Part of a small language model's weights.
Architecture: RMSNorm before each block, no biases in attention or MLP, capped logits.
MLP neurons of a small language model. Each row is named by its layer, matrix (gate and up: input weights) and neuron, and shows model dimensions 80-175. Each number is 128 + 24 x the weight over its row's rms, rounded and kept within 0 to 255. Numbers have three digits each. A neuron's up and down rows have the sign that makes its largest values positive.
Before each neuron's rows, "fires on" lists the tokens most often at its 100 highest values on Wikipedia text that the model never trained on.

fires on: " e"
L2.gate42:161104123158144140137127125146116095133136098146105108125120102134146152167118126110140113129129127122134074118138132116134136135096078086157130122122134157127122160121078136124124133109092106146109144107109171140131093093144140091126106144114179172118134132130093137148123109145126103148
L2.up42:145092114097137150156118138114111093097103096111121098155135159160154166124096089127154116122121096143098090141125129131116141135121140127065092147087150115090124120099127136119084134131153134131118212076100130145175118128135156155158140113124139105136084148095123091147070128166133108176

fires on: "ing"
L2.gate118:124154139110141128130163120078136159123120156128174146159092106130111107119156106174126120132143151102096144135122137136120105170133107120112122117108114115112139134169119064111120100103133142106098184092180119102161127118099092145111091142106135152119115148118120122167153158171149111137
L2.up118:136124130121151115159143127134109155115142130118172156107137076116072109156177113206133065145151132090099099137099134109095102169154112103105155079111130100100106085190141088093128131120086160142146155096163118108128125121125115125099133155151124141119099116115122085132123168131129135116

fires on: "ing", "ement"
L3.gate8:094101143088145115138117128137103096094186124132121136132146105088100084068146144138126128080148117112161152158103164146146129161143141158192115083117144129123162148140162116120125112138113152148153131130142141118152130129123117084094147108130150166067105114131109121125116129127134123145
L3.up8:131141142081163146119095151116151117121106143123090145138115115125139136139161116090113112064093176143116121143109128161138108116157127134126152097136101110094136086125134119122107094118163154122128201133169128074139126111118113097125140157125132138152127123136114112124168167094104117059

fires on: "est", "iv", "reat", "ess", "%", "irst"
L3.gate184:141152091105177131092135129091160123128132160122115121140147097133137100135131109135114125108130099169141126072110163122114184148137139143087101142092141150086138108107156084162091101126108149085155130099135133123169140103138088118147125079108111104130164135143173156161120155173137135103
L3.up184:135142129119152135136120146178095098147128126106148131151124115148131142135153123140123131105121134162196150080180113078130107087092147096140091130089099162085151130134134114146137097110140071156143161090126128120147111179118137151081101094110122181131138150154104140148112120108141147134

fires on: "ain", "ant", " with", "up", "um", "out"
L3.gate421:087108107121191112141149151168099168114151184183143140112095118148116113117109193098123101158138128113149127137131097156102141100095104185138146093138155117121170134122102144101133065115093164100149103088125099153153129146134156116108143140152087130149138129126166114089130142112138145128
L3.up421:121137134129138134187126140108149122130144137140122093083108144112130129105102104144132147118159122143121171087131166171127174139148141171149132126114094120133124151150171146069097097092134124162123116067111081149074171110113171155112129144171153111132122128147129136119155165150105157134

fires on: "es", "erson", "ition", "'", "ice", "ey"
L3.gate5:156114140123154114117082098128112163129158089146148158119106101129140122122155118162099111097117128132141052120139132096102096135097119105135146150140160096122088132150085128172148150129084140137106095140115115152123167165094153068137090105122146119155142114127126113126108102108122126139
L3.up5:144112095129107098140158123092133137115150113100138128111126078111122155131131128093073122127123109111134127117077151100136087105118110165131111117136149127105101163174079138171143139114118127155138135126125137176082128114132141130114087108097102124119165180150138116124088069110160141118

fires on: "o", "ro", "m", "ing", "g", "ound"
L3.gate336:154161097115157109106135100151151110143138123079094127084144139123156128131087151137088152125128108127129117139155098128134165072103125144145148171146166136066088131082123141110119128136135152123127110136077134130143131139125144121124124167174109149097160140145117101150108096102127149141
L3.up336:137197127090094154103146138124148143111124131057097114104162105121120129140107125130112146109139147113101083088153111115137152096115148133145162091120116144150089113097098120119140138124150163145128110149143137100141111145119118135116130128151115145172121142132134168129122117120165126114

fires on: " n", "N", "n"
L2.gate325:095135167138118145164163128132135134129139119112108152138092118135155135120159078108144147153106108138147115121123080093163097096136109105126124105114129124126130111128104151132131149126135168122146143105098084137146173140102123144124098102108105113107115127175117108135153149127103125094
L2.up325:089134130135125114192167151135099167125096133134096140166121089124143144146160130155161087160130079109107095131128101127124167107160103129136121160192157125158162140098112130149111107147156122111138120104113138145098118168151098140120114117116136144093132074142127157122167145104144114142

fires on: "ick", "iet", "ake", "ock", "ann"
L2.gate200:185167145112107134115133119151089121130092102091137102127163125119136092146124134170134135104110147072159120143100168152087098127120068068127092102079123146101109090110130120113145117121149107160184105123145105108148103144100154113154143120048157168102159133111126141117121140161141116127
L2.up200:148172153114113151084178109131117113129101152119113141097152136081160117148139127153149120149122133090132135188094143109101131105111150152117126154093130141131165130092102165150130132109142079123128139091145132120107087101153165146123140094107140170126132118122116119147129133150104088123

fires on: " c", " a", " p", " n", " pl", " the"
L2.gate250:130159127137158134129199149150182139132136155100125161118101098088129143153140124119140147126144151091125140180109101165190085082111132119120104113155134165155134132174156129129136121134127101139052148168080152155133162141112164121126118100099117120162140115175136101173089136103139092127
L2.up250:118142115112138113134160128148146165133182138137139088138085119147113123187186103097114118178162124116099113088140126139164134135172151129158124118129126125120144127134117157065121143107135127089108139108098130112119162109130106136170084144130138116104115120158158108116195142142086101115

fires on: "y", "ie", "ey", "ick", "ow"
L3.gate244:156102116170109139068140118148154133107119164201098121113126118137154151103112149181104114092091177109125116110172119124136107138091127123094129130117148146134161126116100145136122114142145107155137126127079148125171084165150138087117112165083097136133183111134144115126149140123122164121
L3.up244:156140140144129121113152159152154105101127107120135185153120133103118161113125149142119108160089158125158142108096133112106132114133117139105146140112102093085118150146128121122134093132144070165134099141137120135123120119149112152096095142145105135156128145147128123064112092123103101105

fires on: "an", "or", "un", "ran", "al"
L3.gate411:147119121150137158148114155136145126105113087130137153116083140124131170164161131118149126086134122122105119094124102119153124144136121118132104183116128083100167141134141134098144127086123094123124114105111091154161137090096147119121142162126135115115153121149139184102139135127076100136
L3.up411:142119145111139156136130150128123140088091118158146137137108159132150122136178132108147164098151121125098118143156117092154093099122131155107172128109159122118139136122118094115109150140161081149141142135101116149155097082125105128092149208105139141117176118117132135139134133153136089165

fires on: "e"
L3.gate404:117163094141099156132150102082084123083137100125145167141123103094107121177106090132127119131151147138106134115132111142113097126134115163108131146131124106134110156103166126092194164110117142126180125163153151127141144135132127120120102134182163161128117132140113104098105145159130122134
L3.up404:134162101120096125089118109129129133101107123126170138135146140087161152125142114150108150167158136112132105090155121094132107144163113103147118142120131133141112181142106108117166171134102139097154159131127141140108148131134141134141120131183125091144138142143165125118132083148106105108

fires on: " n", " al"
L2.gate306:107057090125124148150136125154148104112096128133131141135097118140146142105142131126149098167131056159150141148100158169133111129098121101109147179112143115090087127073088087121110134156131133094163129137100116098159158156129170147175122097120124096142134125117116132103096114088150120101
L2.up306:141097121141115135136158138120126120113118106116144104135135133119112117125110115111135170173130133156120120137086117180116125167121135075091168121103107113111089131105139125128110114104139140081122125129101160134172173120185182179165092147117125126121104135137069139106154127132102122142

fires on: "ational", "ic", "g", "te", "ess", "id"
L3.gate444:141131165156168155121142122154108116100138121124100107140135083139138107119126167124090132120121121136099184162130110127134150117075141142120119118143149131090136099127094155126097179123120180103119150094139121152123113111137132096148119112093162117112121116134128156089153161096120132153
L3.up444:082145132137147112126078085111132128116140095150096130109135175123113149162168126155153156134070120155150136103141142168168113147118117143164159167122143144131103107143117134088105115130122106112079128135123130160146085139110139142149134101105148170158133147119131132131168151133136146141

fires on: "e", "te", "ne"
L2.gate81:177141116135110154107157142100110123127159104124137102106129140101156154157132130123138082156154137107138098109136079089101131095167165113131120100120138074138158141113133156126134127146129115115106098122095112159087156124123080058128109094144137150099132136129081101132118190141123166133
L2.up81:182144136151122151134136106091097128127147129121158091114145140108131145166112151132137088153168157138123108147089108122092167127186139122132172115113133148145156159131077125092087141113141144141152132150104140137117152113129106065155130113135112110122087110185149085140163145167134118144

fires on: " I", " Count", " Ind", "ubl", " A", " C"
L3.gate24:103133140160118096140103136105142116155142136137119107164126179126119117147119130086120116116126118136132160112166136135120103157097150106156160112100114126127120120145097099083121084143155167129132137117122105151092128130087110131141102146124121101160119119103114169118118144136146111152
L3.up24:141087118119146145156127157120124116138140156094147129130144164120106103144151135120147152140127173162134126124140154137159127130124147154116140165139204149175163086097124153124142095135151124123155144097145111104174141180132098124089127103135131142153145152111096087129148134180125126121

fires on: " ("
L2.gate276:132095114138140101153137139126154130111122100157117139146128167113147130137099144146096147147136101161113091115139142117106127127072137131148127103158117164138107159068107147142162081104171141127144100143137095108161108149129132140125154133149099173116120138121150151148159084130121177154
L2.up276:160141146141152106186117106141141114130099123114111108134151149111109112095143083103098116118107123098147160116120146108137132161127139119163118148136130131129113146153144114140136113130112087112124111117142136124148102111110137128106099112171154145090138112115172149127150138181158154138

fires on: ",", " in", "s", " for", " of"
L3.gate348:154153125121128066176144135121101081128136112149126142155138138144136137113145139130125138082122154156137151113161132121157124101109098109110095120124104172118133097130128129141093141125169110082129160122135112115135155108150152076101114126185174115150153118101160135116171149136133127136
L3.up348:103145089130121145143110136118109112135162146109125122134150136123098109126116145166111104060097154118146173099141128081109098109092123103138145126122119160113151139159146114108115137146100120134127147135109135113090144096117090125111171157110146159122139141128117156113113172115127144139

fires on: "ul", "ur", "ident"
L3.gate188:151076114091146102147135114137156097136130101147126166099120168115157130150119118115120091085165110120122143154131119120092073128121074164151139131089121124153121114106132121152137164098120131108129132119126116109169124159103145128140123126132075112113105124133152108209148139126127111125
L3.up188:149086138119134089133121117179119105155122137150157100076124135125141146137164134136110112114152114187144182146180097124101078114140156155156120160167147124161110167117110111144108156156124160116132112138124119111110152125124117122145127141167131154122121120124153139126148139119138076137

fires on: "ir", "ur"
L3.gate211:145114078119140112164108114156150154153143124140116159117103125135106108117118120111114131117111102157147105132166124123072093092129112121167146152101129110143127142120152129165151134171131107126106111144106078092143164180125094130120130137114130103129129130140137155102136128152105098118
L3.up211:172121150083070139115109126113168123147151110122135151159130112143103131124137122124095107147146107136114088165142129157115142117145154114129161121131156135123088082132094139110146091113135112103175119168141104087095109125137100130122102144124126143128150140189117110122145101095117069138

fires on: "E", " re", " later", " e", "\\"
L2.gate116:158152139125156113109079131143120119122159100151117151137133117101121097145122130100122113166149096141152104126141138105128154183144094156147172088135131167141167180127140117110119083129137140119092113150126115176148097131084125163138098135165148114168118134152111133138105178100111128167
L2.up116:135118189145142184130111122153081088136115084135092153118087062121115154111123146112151105143120141136117147094109144103144139141102155130107153118144142094106131110141163170129124140113121137139164120124104113134140111164134135148160121196112132146116155168132101098117097123122111121134

fires on: " /", "u", "ates", "als", "at"
L2.gate145:140166146216141148117132163132119139137150102129135097142175120135116096113142119096156123150099113168146128143152143092155185139128147103137156117162116139152120160123131122090089101123134172125086082138143138140153149154164160108151152113162160122134124149122099100135149116131153128121
L2.up145:146114147111136148144145148147083116103148203108131160138127121173146102146168124116123155135137138173130122166146177110109127148140155144135161118092120150119133160144109137126126131158121128122172105131125108097144133088098120101129145124151107070111111154116149179102180108143122149153

fires on: " ("
L2.gate58:098136128164169176160118141152124079114078107153112111111119134095063143111150121141151134100113155145095147115108096133120085103156153116127150140149120135116172143112138141120117171143159080126142116113135130061131103115138122128115111069156092143123162124100138139132173112150125159154
L2.up58:152109151142139044127159119145135127100088095141167114166138130106131162105087076158106175097147121146105122091144153103089113151101128135158130158116132107138119135132147116140145157127166125084146094118104123109109104153117103146117130124140136122128117095122154082085149116143133166133

fires on: "ant", "um", "ob", "ug"
L2.gate25:135147093142154083128136143101093145131111123140102123122118100117097091131124124111118117138138138087117144127123117120096111123093126174169150063137136130143164142163102119140129114098117156131095133118142129171136087124118109156138132148148119132103103143183120114139145140101129115171
L2.up25:129151120131159143108133128149131121119102112145122099099127140106119167168139128148114088137130150095133168091122128140116115154146139091130141082138126084126141126098135162109117131141133093134090146135158152121143105100118112121116138089147134142128096142156089114130158116111105120161

fires on: " (", " w", "("
L2.gate445:166129104083161087136101138098188142098102134099139077124136133103092125122133131110106158163172147105133109145152104163090157069078148118111129126127157137143073138144105115161144170130142133136131117117171114093117115150150118096132156130127116136156139129112100130128143115165098130125
L2.up445:162173125115146135171176105162131138113128131133132132103116122095087148110113119114167137123121104108120155113113098064165120099151118138137151136121100172131115089112124149084154160148147111168102099124097075133130121156093107153123116117125103137118146126097172145086153159104099165150

fires on: "ne", "ia", "1"
L2.gate60:153133123125110173139151101114146136073122118105077130160117141160123073144138160135106134145079130154099150146115102153121124115114168154115137076113148110100163134156165125094126127109153129108136129115161089172099128095095091099103135126119151097100090089107103107135144141136107134189
L2.up60:135120136141094126143166114135095123134126134133123113129123146156112075125161174148122143145138132159107154154124119136106150120092142087124114136124125148121152151152146127141091103123128099076148147096100123163139189083110104100114135134102104110154116100146131076142137147127114113165